Part of a small language model's weights: 4 heads of 128 (2 for keys and values), biases.
MLP neurons of a small language model. Each row is named by its layer, matrix (up: input weights) and neuron, and shows model dimensions 0-169. Each number is 128 + 32 x the weight over its row's rms, rounded and kept within 0 to 255. Numbers have three digits each.
A block is one neuron, or neurons of one layer that tend to fire together. After each block is what it responds to, as a language model described it from the Wikipedia text at the highest values.

L10.up1541:177127160152159119154101129167107154111105095113095117126135105139115112130137238105158165187098185134105134110167077105123107115095130141143126160164156130171129127134097160045082108109082141151125127144150171126134155131122083101110145161144114141108214141132158130143110111127114122093097141159108085097149161159127154184097170105172168137141152145159111129097115067068165085111164105182173176150124125167137101086057141165091143154146064138164160121122145110137136128088141127127162130113154132095122116071
Responds to: The subject at the start of a new clause, naming the article's person or thing again, e.g. he, It, or a surname after "Born in X,"; also day numbers in dates.

L2.up512:140166110124092113107160133168149152113185113166106137074163118133120141134164092124119126113106124088123115101127155144120166137103157113153070127093140101093065112101128185123135163220117145150065147152156105173172139097132080138125110125107144147140122068099061092135139135123109143133156124126106098110184140100178113127071177113147124153181147080226204167182061113156180053148151167134174124086104157183079112170127141158141134148169085186153094185158158132164094089105104166148130093086152127117147093136
L2.up608:161148158088126070114081194174200126143164097148157105074161095136081144154111105160068152159168134076129173067092162159150167080125109177152102069037106130169068119119162118102144126177089132084128148128135165171072139143150154105115087088107115150119128126116129181100099133119176154123133156105098071162160168100161083094031181070180054163056153193163154144136095079120136107113113128127174140093117099164119133153145154029129099130185102152131144117163138131129126155126109111098111149149113124084117132152
L2.up612:127205156142129133070076086147104087082173127118114116100153133127190116132095172123123152146142129115140197100104135119117116056115049136091126191197119115113162142119130161198100190137087165169090117116118177137119112132080114085140126148126119148157136166091111107133088145192147109152147162105158157156131182124115153148099152132143123124113108071098112099102069133166132139108087183119131088132138115111103058144179175185115126126178157148086112147121146091149153114152119101099139140065087125112093159070
L2.up757:089186121059081134137157168142151127153091137094057136144121035136162160147188124105115130155124165152099185107073067105140101119089048110118147129137178113124129087076147097073134166169120050166120185081150075163119076133128136135100172125126134142175120121129183143134083140154077158112108146171100087149166143137085110180126136135158161135155155109179134145145102139135119094135146108143107168096168113125102072181174147063129106163120102115102059072102094158136129143154155125078070119047167132161101147097
L2.up805:155182120083151157119098187151108080069086123129073159075125128109126089153137113111125143115143138111134161078092067143107125126082129150118087149143102118137131121129171119122232135104117059083085094048143134119120084144126138110163121106092137124116102085088135097122082130133110111162147134145123139164135119139129127143075148102166126109140137112138073176152129172104131071174099108159164134141124113074117101146181105103120112107141093148174097099105154173144123185148134111115116156138183148115059077108
L2.up835:123199135084087146044121153132098188142135119104110174153192131126141087129130114119095173147141147143193128167114100169146066098137132115167048152103109123168119107117156176111156144120069162169108100080080150146128165142122096107067132147125096121098107156051130142113090154120207119138157105166158160115142136130185150113127132095115075126135105067152070087155153126154119143147148169120172114194156138186152072062117181137097176112129149117100115089145165087156117131168125106087124131126147165137148181182
L2.up939:128188121094081130100123116121145139157096158154114179097137160134126161138110131126119085175177139065086170153096141175110149090092141137092096119086123103130122186144178127116138102134158097180110112124170158104089091163085122197106135162183113173121130061072083128103104145174147123120131158118149139160123082134156197167115125048133135113144124113081171118105100126146172151123124116170151102108152078107138158121167112105119153079120115168081155110108122102104163120158106130133173124129115150105113081143
L2.up1003:111129127188137084106123106162208164113109144120201155073122138170157125146121173096080112105157128112128197086149117148163124112138111127151154135048062097152120130100148099151146123164109165086155098074051120110146127174155123071146125086128136134115135113098133145096131159086161101090136183107091125161075114118130097146146157096174099130059131146107105158113133126131166145090138114114100194131175147122132055131094075084143058135168115087096179105108168119143162126147099131094043164087137139119132084149
L2.up1066:106152098111134127073028117133149106158155146154064164113100152112124097185179103113128098136129133110047127134158165187081133127077107125136173115103119160129116151149116155131168105099117116120160118108151148066062073170121157076112180133156107090175146098105136070091082048173155159134195127134095103135067130160171143179130121123085143154182130083137120146142145096102144110075127164140111109181086101136122072129136143165116136139110088151216146096134144170088183136104135103108106170092170123112100097094
L2.up1117:146155093088127072110178095124136108097080126116126112182122098133141123099164128105161079175142132166124201155112162109147158085184113118141193133110121179098050116126155184109139169126130134183162075073026109133144104167111132066161091108133147074121177113103125091088112128176116107136105129087124123138163100118154155157134118146151143139074142187168141150138128119077095162138111154137140078100139133184185194135152106107109185158119128187102116120095118156194151119121080154093114255111167085139110119143
L2.up1158:137167125119065152105103146119113189119130131113048098177127137108138119151108127142074146201152182085124133155109157191178111121178201140110095149092115067121178094162120188090137102075134124210112066142131238144118180142116055109105116183178105160110161132054105130138157144108151099114162142109109134166147118151124130106101135073164141110153127098118136152124160102159126117169143099101154147125122105154077137158149145104100135094149176149148125132149144119153160202100105142103159092122127182079138143107
L2.up1193:102178092102148161097122130112176137123158130129110141119145148144141150123116125121126150097126129118132138110145218166195091107196149104100118112150107142150053124096131177117115119107123166188124107121107122202135163139152115140110084138129124170126114133124073119147144151107150108029144139079138100093154043097127080149151128169135110126153155108119107089123129116161143115106098161113129156127112193180169138024182130124137108143148165179080144153190097103114169123069114106071173143130073122110133164252
L2.up1280:119143110132166126137100145103132145120070118143193150119138088124145117083102070186130116080099098168147174088152154125106125136156124151154136123096134145165101130034124181088126122150092148149212129098136109066138084127073115114106103170125127151133110161239129101139080115126087119116078119075094089108110135116169093134087094113078028175145152161148159117155091158139136130114073101120202089145081091133108131155122127134099087163173138108193155135159147145078145127133137065129182120186152146114101108118
L2.up1587:108139119102134076161151129081159144171105128132104126101152175161142141155137165113138137126121126113153125178173097148124136103170093103093104100079199132151105139109097221101150151167061172183102144170131083124122179192156110132106069189097111121071098120097101153087135142130143143125116118092127143112133136108148152099068111088139084081103110162104097165134190135130118134106089181116148158116069168174104086169125153083085117114151154218088115182184188117122164155079110146127095163136116095126104143126
L2.up1693:117118150093180080154130178113143184139195097154106165054117095140111138196097130152131159086116163099058120120120112066167156139157145169148085140059090182115078122131112119102160090164126070155117120122110123127112148097076083154112115123131148096108141163084127132084143154078194160112134126130116157175128101080165130125144146118130140176116162088151197156128099083148155102105129152085116207137102116185146179187080083089142118106175139143111106149129197105114129182164138150096088087153178132140156101150
L2.up1925:115138110102170074122100137132164117094074177129098119126130215144119122124127132119140091133103103144178123050095080164072099102215141133142109120136091124144169114102118121054188088144079097114142129103119130137148169134109106131101130106142092130087140115083087106078130124143138094151113203101125137122116124107181125139122126139104135116219176122129166126088107129187081130178117123101144067033119105116087100128164168097130144163158150140068091121094199117148108148162086121169144104147138107153148179124
Responds to: The first cell of a pipe-delimited table row or list block in Wikipedia tables, such as the token after a leading |: blank cells, "−", "$", "Club", "Win".

L4.up416:145115131101138125150097126128101154124095144113133074109135069150116159061171094145123124171120123116098119147156130121103181086107071071078178178114135142100114086132150079142156153152133136135157161144160065154094135114123101081129145172108080117154106119104114143146144099094112115140097145102167130171114132097140140134174176117145155140136103118080130182173097186106098142148197100167161151088151189106102104134113141181128146136106205159144120114194140155080125090151080116147147122066144187122112195221
L4.up460:169099135181167117144119130141119136120113097163090123116122126107095097122135191122024130143124103125126132173117133210101173110118072114118132115108037156093070125163087154118098143189151137174067115173118113138136158085136121101143127118144088158093112107166107167111180146143179091141184126158180164075103101150098151127147146114169105144139146145169161170129126122080133127137142090138081144145120119171107129071129130146149084055125155142045160164130200091094160079140109107091118132113155148156139147129
L4.up1610:127105111047124116180123110078113197158139097145142140081135100114068137111192069133151133098132083100107149077118119197149129050138062144133101156121130120109132138178187165146139099182133094148157097149103078130120140165132128133118122076126147161146119056162154113179138112114166152099113051116124101057121104140093113159151101113146134128078107162119110081096142152150163145159134109167104165144096129152073115172135166170085142190125173126094068122081136140111114116169129112186171132134191169108118128118
L4.up1977:135110156109089123126100172144096146100128124119099118166126130219131160152140153175108101126112075099093138097182108156063148116098155111141197160105096171150134149122139117170128115136101095151136131180141110133126119163085150217143123126127137147183142146164108160135128136145123118095120084084106133120075091133124133089150126101101161198110064131119193151091097150117109149178114144143164128098070109159065067088132126150118075147137204115067168091156160129121145137189130107163129098126126170140098104153
Responds to: Relative pronouns that, which, who opening a clause right after a noun phrase or comma, as in "mountains that contain", "bridge which spans", "general who played".

L2.up29:118168164170119170139080092158121081160165131121125094098109081155192135108123060181119094073060118156130095093161131110063180199103078104115119113151103127119134133102110141121104124129124108200127179135079133132123092156184105116116100154102087100096063091030152160113096123124084091135177120150148146147144135174106103159102157108125121061144142108105167082104139137110115131149144124181105138148078141090115090145173088128150126165141097195173204130110121162120081119103098140123132094098150138130110144146
L2.up413:118098130093085170159116150197160139170073142158119164084125180127145172168171117136137171152169126164144146135140162138122145158153176101099109136046120168119192137139147159134129065099192132094123165069124098170151074101123094090112105115150096139149111142101149121071130142152034167128069132073113090152101094112080145141122172130090184130061193143131151112140154139168053165185103127131087154150140192125133165137183149091098180110124108117171201160148189110175120116201082126088191120160110097153173128110
L2.up429:147103156156145130055094150172111147084150157158123119096090127084112130131100187131152142135136121119120141173133152196094101168127126174094141124170160190105126107202154139119144098100074122084110098153125107109133147114135095094187134093154096139155113115092135149110174154088165112152135137077136129112149199088120159142141043087111155050115158217081107132140115125173095097216109103157098115161139124078159085145033166152143133133100130130137150208152124107122117131152140146154126130135115083186098179112
L2.up449:114064124072172127160151142043102110090134147091087166142136175144199144129116061117116088124183096170153126108180131079117129166113127156086096102124096174038126076090148100131108166142123136133170154151139106154174174145125131143124204137148116139105128158161135149088100115128167100158126158122148111076130134141156129129131160062187170133150147134047147110118117156175066166196061145136148142134105126176141098155126145145132090127095135119140127175162126140106075115116111095163129191141163173155173148150
L2.up479:239113145080146113096090132092173110120112113132117112184113103112161130113134179174098150182112095171065133166077091152155151139140099139125116161083134175112146099121183164122193148155115123113120122132146108113133189129101189104123161094161068113135144157150092099040135142163108095098156130115133121211167115149135102116124126126181119121199144139112139108120219114071063139100073114155101144117148100151095153133119067126123072162195170065095138123119111150108144182109138059130094174049133100097052159117
L2.up561:122136115125178121039086142115138142082090108132134130111161089145178138159182135083172147176099076098179150091123153108135158168130119159099139109107099117131112154132147141129115140175109152161141153146130133112165147107159105087096093189140085136137105141112136103084129131171120128133166177120152135128135131229118139106056152068124123105217099142159160131098087094138059155106146084161081122136129119104168135101126121155096125113084108117126107160128153106151173096090139115121111145118096174123128196104
L2.up863:153089136128136143054145127108144108094111135136136109197096174146130145104093177134139128166086126125126122147116141154184153144088121129111137131128101151062192135141183129152159084147107053153172116091104130113162127121127127099104169170158121162164141087136142137124140156166127089133135145082188121153096172171108127141178129124133098118109156089142099098181141058123130124131145177129108132143048121162095125218132134129111132119098135111152161172210217118102120148105127097136104123134153096177141154106
L2.up1068:190156105110141136149172094096127092142167162138122080147055144140164132074156105129110052109122103132180138122114139081152109155047050122124127118094128159119134082091066154109130140149145200150085172178136109099114099147170095084105225139086133140066153140081145158133099178132102094139096180157147101145134112106109158077138175133180152126143139175101094155064150142145074066147143195137119120104128060144146105107149099106169168122111087111134147183074124182120119153123124120095178140129135145142157177128
L2.up1084:187168101159155127105138096137152107129128100167054081075093118116040155131114106134114116109094078129137139103117067075127127147113119144098080101155157138114124142068079159123195116169130135169115083103156105083165097141175095089137118137111106159098114137107143146160096110134155119204185124146146192141148104182138167105148148114110158139097139156074213207139101124111121142151157157158108121171125095063116090118108156166197125120112093148099122140125156131171183110154192087140114171119019102125139156171
L2.up1163:090104153148123135088103141173105094129111119132181111122145184101184175159146152153107164127109062072120074180128108164078155140109133155176130151147114144103072142195196184201073135119118148145124068175135195082125161099105136120178070133183117135150117108123138111079155173148051105081162094174121130150109170141098141166115159098149115133154107108143185129121102166077080146108162097141121132170146149149126138147104129101101147134137022100102195095108129147167131115121176173128144104133136114148090128090
L2.up1209:168063093112160143103092148139125124136092139127117127111100104079152102124171125162043173134135110139123066135106172118123153185102096119152068109140082190096113174099140135138065107144122087106140094180145114132172113137121051143128141090136097149136107112094158158140064175121130112061152124055117185111089138180094157137162164123099147133136124131157101123167132186117052147078137230149101138127105066170126150130124105140135104167153088092113120219143184193114184086149145130134141134199131122136182106139
L2.up1276:178097121141179106142092146115148118146112150120160100114064088110182101144088154124091155164090084139191089135101108133119182129067103181146106136121157158104134088078105183157097079217146166207145094101161113107145112127147092127125160094101150086127178133069158175080147086141136082076133144117169137110099161104141183167137108112120133117196118142118104109133165140105133140147080146112124080163111122189088131193113082149132163118129120140129122142134141127107178112196045127177072120109149122107175116164
L2.up1522:111180121135222133095130120124133068125124109105168118117104118112144134197152110101148123145187075210153169101119155125099105163152148153103104115165138172081125135101117124096115211127169153157101066150141120181128138150168115117083112096118161128105116092115188097145114177161141079143107130160135118152144107140145042168128122087158129107195154086102130076143114151110098148125163097089054112189099121208168094127124150087152104157119091098122085162122129196070113136129195127152110155089117126104138155152
L2.up1549:179122154110117152120159100069127113103058105133107117154103090125166100160171134139095150119119124115071117153121105157172118149081094178144049102145097173068138112101180124132143151078104127167086170171161169122159168153137052128122181140140115123120134080189098082091184124127094142154058139086182146123120104120108085114123149097156066163169144104156182134102114119098073161062125167130101143137143145146118122149130016159213135085178129081093148092102129127144189117140129084121116144084136149153147152148
L2.up1639:115149132095125126094130071154115130168149137156132172106171048114104102147064112113153084154119068132109107092098101074165122105097134124134095119119107130060128080099107130136135070131112173091107071119104156076162164083187157158099132106114092188099106087045167125132089095207158168195109158164174128116149092115119119105140122099105099105098084155115079138193157147145113158144160126119100123147149085144132124165094145190201117140150150110128164101071164182119120108100096120169064104168131114118131146113
L2.up1908:130092135162093114135082108202131129122101137145074094123149095126182094142135184130159141101133103166081083096060092121131157146151155126204146089125137100082094130109189122147151126133144132143125152094129136153133227106111121073085127130088058136130069172131169159184109179142127094148115097098108134115125125160110136200098101117131145141113091070116131093140149131098106113189157126144097120185118130147054131093064107086109042096110151108132105133087199093125081080074174152162115131189117146090140103112
Responds to: The first noun or word right after "the" (or a possessive), usually an abstract noun followed by "of": presence, role, start, creation.

L4.up13:103093145086156157123167108099125089103105161143140094122090101153100139108109112135141113091147137147147108100150106188078162130104147087108095209127150169156140170192113173080166178105086063138127184103117138130138142049142126063129086169150128130099137080153139103100115134143105114138157080104181085072170132157080086170082108090119100126111136106159118182147108157067138119127159134129100127144092140137142140145116170105069117126147107078177168076150219125093160094130134127108128154106158133110134163118
L4.up527:110107161102166168088143097157125135060122084143178075094073140161174183094077054139110101153162157133118199085141147125128108130134161126217100156161151152131131102134178122118125169095126084200136193143109144161177107109090099109073087115152136114112089109170130187162076145129091145163131101158143132136135141135168100134071117102135074155146147106090101134132085138177080154093111118138106111152131156150136157134114108117112129107141161135147129150095109130103147155126130166138173098106166107077132094158
L4.up1390:202179129146122108123169147171103102088157159131225122129125145125110178114159096162103176112136079186117101158106156162116109115125129121134124176131146150129104105142166142108131175118102194146153167084112115192166143122141069069151120078114092144149117111149127100078136130142068138123121182079181074122132103115106101142086094139152078083120116182114142117095133145142094127120138072102152094104082113120081174149192066117080152089096153124065147105106123129168105140159093162151131114085127128160115157130
L4.up1482:134130116116119048056179086085113133129090178132131118149118116139125125146080118133073141118135146095163183109103112032146168098163131140123129173084125139108133137072149137139161135081095087170085143138139134153114109108127139127163143154211116136143122168164184170143076184125144154130100110095125111112046133131147142197121098086198068100087100158128092083119089141150116076150106154136080099148110140071152137116139133150141165111144073137092168112072126162120149174125075146061094092132174118135124150167
Responds to: Last digit groups of long numbers, and the pipe cell-separator right after them, mostly vote counts in election tables (109,353; 44,221 |).

L4.up435:114116107119173106135089102077136099100125108097086167107087151150112147097157124127082121112152124117219123158127133167115115041187153118157087178087124132140168094105145153140105115135079140200126132127149124142150132148101136135145155153113155173170130115114139071112109119114090133117113121136144148162134119130131150201107177075172094085215129143109120137068103126179143150133190114156148076098123134094092166129132125132108160131169067181081125077152185092132112092178158161126106079131165198113099171146
L4.up758:091187119136185112065093153120190111149117129107135205088121155130164135114141136097102112114169072165186181127119164215146151088193109177098111109132109157122173108124094194108139097091083189176117158133119121104152154098115122087104169069073117122176063153156085150143137121024131168102153124101127088100165103135162166149078122081160116132120117097097116147118149110135137130142088158119089148165166169133154112087194160134079124175129105177157110137161093110168103152119132134134121195143210139107154162139
L4.up1013:176127184112150152089089164153127172125103138125196152132141104112155133192178144143155152102081074163106144097099121108104121086109116158113072133113125167109135118171134159119118213181114168121160128143157079136140097099115146052108132142124091080122137097122137186132120204108178129152135127113090110123147119183131113137105103152152100144089139148157117087073109101122092121168089141156144118155117106177148140134166149122163152183144149163093136138174149138136137117200131135206104132111106127155097138114
L4.up2018:138117191092142116168113147206214168106142139124155122090097115124138131107150102091164067181150105116133132192144091090087139130202122141187126120119120106142128093120157120133133119086063107182154136122126179109164076128137127143119156094143129179187134095116183093095111165104091162110111161194050100149113083144162156089114140059190118150116133160103163134123157131147111150137165114169135095165196101136144098176168090079129085228173077192077125117122125120132133126125134131154112165081154165113135054202
Responds to: The first token of a new row in pipe-delimited tables or lists, usually a rank or track number (3, 4, 9), sometimes a header like Rank.

L2.up244:178161071144139083160149082195072138078096132130168149105104105118123128100135133092162167124187113134086143137105092161120124110092099160121093140132148204158124175090214161058075129072083129081123146151102139109114191153072085104166092123183077160173096111108077112151132136089137116140104100146129199153148084096127098146181161124136158138154112085102105149112123074051175084174095088146111115164101170136198129162116068225161161087111088158135138109135121126144093124120191113086149168146150099157130116137
L2.up380:150133141140102160090151110100123180097066117137120156126080159157147066098155135142097136128181115129077137111164127088151100116117106150113118105124048105086162077131111119128033124122107086091092150219081136104141101138122090122128146134139092128141137159105156149156047132100114054152123081147070144065145074119159125120187156120103120112124086180150141131085143106139086155124107160132112165120136140065153120085111070144101156109157155096202094166150118146118174105125153088112158090082139182177132157143
L2.up390:132146103158126085140152085114076084085062130130136094148111081173090122115161138175154124144100155195107077138147118056102154069140160144220136223122159157185104156196088131090107058098160133114139129118129146105105098152135082066166104099122112155105166117115076158103116144152117117110176155099077111136077149168121155130102115129103096121083123143131160141103169072116136126140059146177140142128189117137114133139133087122175172166118078158113124132154123141164102132118099130143092128140152105138088152141
L2.up447:186160109128110022118134097125106113096134209156143104161092103123120123152073184116206201184174157150109119084094089129099058126152097127128148151167087132066106163144153084102141139141136132126146130164142133136150148148131145088148166174152147178171125147104138136111102165107109176158170149112185137101119053105191131092136136110126132093131119099122073152124129131118100118073100179137138089155115127137108188133131146116124121165142133048126177113130126150144080096098108209137069125143107175115151079141
L2.up487:172103120075085129099142141128166148084136143146114206120101176127137150165092132175042163101119129126168148116093131135117124067119126106068119107096142146091101147127081138017156165090093137135118128140138147095138120101102102097106139157172124078068124096113134204093174125125113113134095101148199097140134139163162112135150117141169141155149135096127155122056104183151155127095144170169138125126087170135090133122145087162079067071112129153110139121142144116119111116136106108150153081150110132124184082123
L2.up495:157141079123161092129114148113163154086099125161164160132167143094132128170197113138114168120114120126116135135121111123157128107128079132116135189194134172076062120101113157123189178164049145102123104122115134134089093146090077123109128152119123092156131085112103171105158108138112157082134065087103134133158119119166166038136143090114139103121136199096102120148143149210089087130104182074156062112184138046095150152124109115132168093076154142130114146117171105119097115116084123142143156139077116112129070121
L2.up641:166152101071096082126136109115108137090123124112145159102140126155101103190134087129107208129108115148069173086126164098140111117109084110079135128167151145139136134176128158071152182084137076131125176122119143148076117088078102133099115142097103189093153159099165185111140086139172146129124175145137086117135077100065095096095103087144057092108147109114082126070148171124125112151174149120138145128100114117196176085119091130116069091115151109103144123109132141125077138118104211147140112116146113143134187137
L2.up1458:119089072148136143086105162105100136154156153128144128121099054143139240121126106123105141147156132118121134169089078142133187096163118116137168116135129118137120134151165145128142125128098121111137131171099126172089113149121161101137137097165149069159092172122164153083101117087193182120174083160156169073124125050098147102107136078118133109141122157174131080031084125139136112114176102110060098129075128124145147104101119139085172133131200084169129135108116112125106174092101153147127114103122125099140103123
L2.up1514:071134114126137148158163115090142111151098119115156108062124100164101105124140145147129219129055128103108149164107157169101144112129130060127115122115140183087133125087128097158150087152107163168054124116134145131101101087132122055097075106124132094109111132141122134166134142145115141134195079137136137121127091105126107120102151146134102136155155144114234129100084190111190057090150144138115066124072171098124179110093165137129093114153130074135100160105143171114133128104089146182161128112113189109096099101
L2.up1560:185142145134210088086137143025135133099132117133152103136109123127139089099189172111114145193042131152133135115111114096106138092116092190083125145075154122098122079105175143102151097138091155125082129185144150121112153125121059116176136162141096116118072152151121167129123131186143121114188115077176178114107090204168101077123184134152125130120131131126140157130169088087042115095125156161144139106148131111085189103120068135149095071128087150099115150169169085165155140138166099127121107067147122122089128161
L2.up1843:091092129152142097158166134083103180157099126116121094109158114122179178134116110092062129090067119129155146134075141105131111140102137161101125134201109137124126129129147121098076112124172097127137067137131036082119178061125048100120145195148141094118116100156164162049162118170125093113138156173140121118156132110150120127175078091116120085179058112136128047126120203088150142146154176155176105096095159070156131141080130157125074150154089141082127111174139126125116089148150166143132129121151168121134154136
L2.up1916:165078146135130110147163118135158104071174130151118120095160173155144112189045151119103183117079138134113077115121121180137165150173126168068126157107127143127127138116133122092103141085084085139138118137113064202126075128122108067122082149102136136107116150149123053184091136094113116189121129133145130144091110127195064088139137142157170169130176133098119123128086132140153145092150212145144127139167152122146157052122189159126093149137133108084149111179169070124097122195131130118209168113161126086136170086
L2.up1963:064115082151134152149129130119177133142191110112115144129093166129126103149123080136167124156126130151148165135119137105133135153136104135068157100084111159112137133154137163162071075135151146131049085177157166120123141159176112118158116103137120126107129126173160134088126087060158117067124146165107112150172114153208108097135126149167162138086149085129164132144157118150148146138142082228111189171074154134093078184144113109092148142166189103159154119111171088102139173126091081125074083091124159111072081122
L2.up1974:131119138147085152161151096137160116132140097173147093156109092142117096155189107123105164116106123130051142115125061107187133111131101148079129131127094176087165109151179130093110129151127160125019097124126210145125125116109077080173163132137068175100134152142139081106135154133181161229093111125141115119109151105148130152103149124133137121141124149123109107174137124160049135107232129130129084131169102088121090138132122168117124084100162215159107175165127105075098156080126164109083078074095098115116189086
L2.up2007:133137087131184122127153040109091160170117150102172094117165108145136124129104161123088129130131138065153114132158135114112113121094082121060108153133071104140162100134107094106105137147152083096160144171137107140092224147098086096200156158094120075124152076108111153121111104133131072084127139133090147132098138150153113124134156177104101123091154111081152157073103122076151067108150069091193212114115167072136177178170088099108105101117141151146126166125200089115115098109172047067093153116196222137104152114
L2.up2011:125128153113137182072092117107159110171186048107128146118175143143082137148119154180086136127129141121143120142094098140169110107147135156147096078195124120131147158147110114135158143085103129083132122119138145142106135107154121118170171049118069107016090163168073128156089114105145143083171170122151191112120100100145136110174178163144102162128148100135162107085119129217147167088119145130120160168114116109158148085088108176095090142162144115113154062146142112127131087167109087148063166127069192113178146122
Responds to: Personal pronouns, often after what, that, where or a sentence break (you, we, they, them, he), plus the final zero of large numbers and percent signs.

L10.up150:129148143089121045118088101151133091091134135189076079076111131074150110156107138181114112098154093161117139168109147129109120186098123126140144113061162087085119118140132124132110076104108138162096104155092122084072155113127072043181143076096091174133145116203081139099113183160132154121067152125128133128130146119094102108108141155108093107181108107114109102151160152141141141113178189179165094121123164132115153142120150135156187126137080083090157130123218160146124171170108112162132136141153142124078144102
Responds to: Nouns right after "the" that are about to take an "of" phrase, such as the help of, the age of, the arrival of; also "as" and "like" starting comparisons.